config.yaml
positions: "rope"
attn_scale: 0.0884
bias: "all"
init_std_down: 0.0
MLP neurons of a small language model. Each row is named by its layer, matrix (up: input weights) and neuron, and shows model dimensions 80-143. Each number is 128 + 24 x the weight over its row's rms, rounded and kept within 0 to 255.
After each neuron's rows, "fires on" lists the tokens most often at its 100 highest values on Wikipedia text that the model never trained on.

L4.up644 [170 145  74 150 124 114 134 109 125  98 152 199 150 110 109 106 138 158 148 141 144  85  86 129 121 106 170 103 127 132 116 103 169 129 142 138 195 108 130 140 144 131 103 139 165 111 133 131 112 146 126 135  99 164 127 125 145 113 117  94 159 104 156 192]
fires on: "K", "ur", "H", "N", "erv"

L5.up769 [114 166 126 159 141 110 129 112 134 112 146 116 139 143 134 143 126  92 129 107 141 126 161 111 140 141 134 124 121  94 133 124 186  91  99 144 154 112  99 115  76 135  94 154 154 100  81 183 140 165 120 135 135 181 102 159 167 172 130 133 115 145 142 117]
fires on: " v", ").", "k", " soc", " p", " el"

L5.up658 [127 134 145 182 143 147 110 135 139 113 146 122 149  98 173 143  91  98 108 135 130 161 156 151 169 122 113 142 121 129 109 156 104 132 106 123 147 159 140 130 117 161 147 171 106 142 118 118  98 138 129 132 124 101 132 123 131 179 150 101 134 131 155 156]
fires on: " ro", "19", " poss", "red", " hand"

L4.up990 [ 90 127 122 134  67 137 129 174  99 133 113 142  95 134 128 134 138 146 165  71  94 166 124 125 111 120 158 149 138  87 176 130 129 148 112 150 125 145 118  97 103 117 149 124 132 148 110 145 127 119  97 132 122 101 133 149 173 118 177 140 150  81  90 165]
fires on: " also", "ie", "es", " has", "a", " is"

L4.up987 [128 146 147 106 169 137 105 156 113  81 147 109 140 128 142 141 163 113 113  97 138 170 147 102 124 114 162 155 111 112 116 172 149 107 104 127 159 113 138 123 146 116 114 158 126 141 141 123 135 127 142 110 167 123 112 115  96 103 113  87 169 146 143 133]
fires on: "l", " Alexander", " Mike", "ian", "ina", "s"

L5.up13 [114 119 146 114 122 134 154 141 169 113 148 122 139 110 103 152 107  90 155  60 112 127 109 149 141 171 123 105 134 135 136 133  62 181 133 117 174 126 143 112 145  68 112 109  99 116 149  89 130 132 148 134 155 138 150 105 143 143  95 149  96 108 139 170]
fires on: " per", " sub", " bi", " desc", " Film", "ological"

L4.up343 [130 140 107  92  85 118 107 116 105 131 142  86  90 121 118 114 149 154 158 158 109  68 167 101 119 128 165 148 113 121 110 119 118 152 161 142 154 163 138 145  89 120 109 117 119 134 104 117  73 119 101 134 148 186 120 144  99 101 144 125 122 140 103 152]
fires on: " so", " dis", "oll", "at", "ath", "ort"

L4.up447 [135 145  94 126  84 168 113 142 142  98  88 128 158 133 128 102 128 150 165 120 134 124 141 134  96 117 142 180 174 115 118 121 108 132 146 112 160  98  93 112  93 142 128 144 123 131 158 118 116 181 142 156 141 126  92 146 145 161 118 149  97 156 119 158]
fires on: ".C", " dist", "vers", " birth", "ield", "ext"

L4.up468 [153 175  87 161 154 134 128 134 133 102 164  89 133 115 114  94 107 107 154 135 138 128 108 113 142 117 158 154 102 151 152 134  88 115 165 132  92 143 118 104  92 118  87 126 151 105 150 158 115 137 134 173 140 141 167 131 124 147 131 136 174 113 146 133]
fires on: "cept", " qu", " Man", " comm", " com", " val"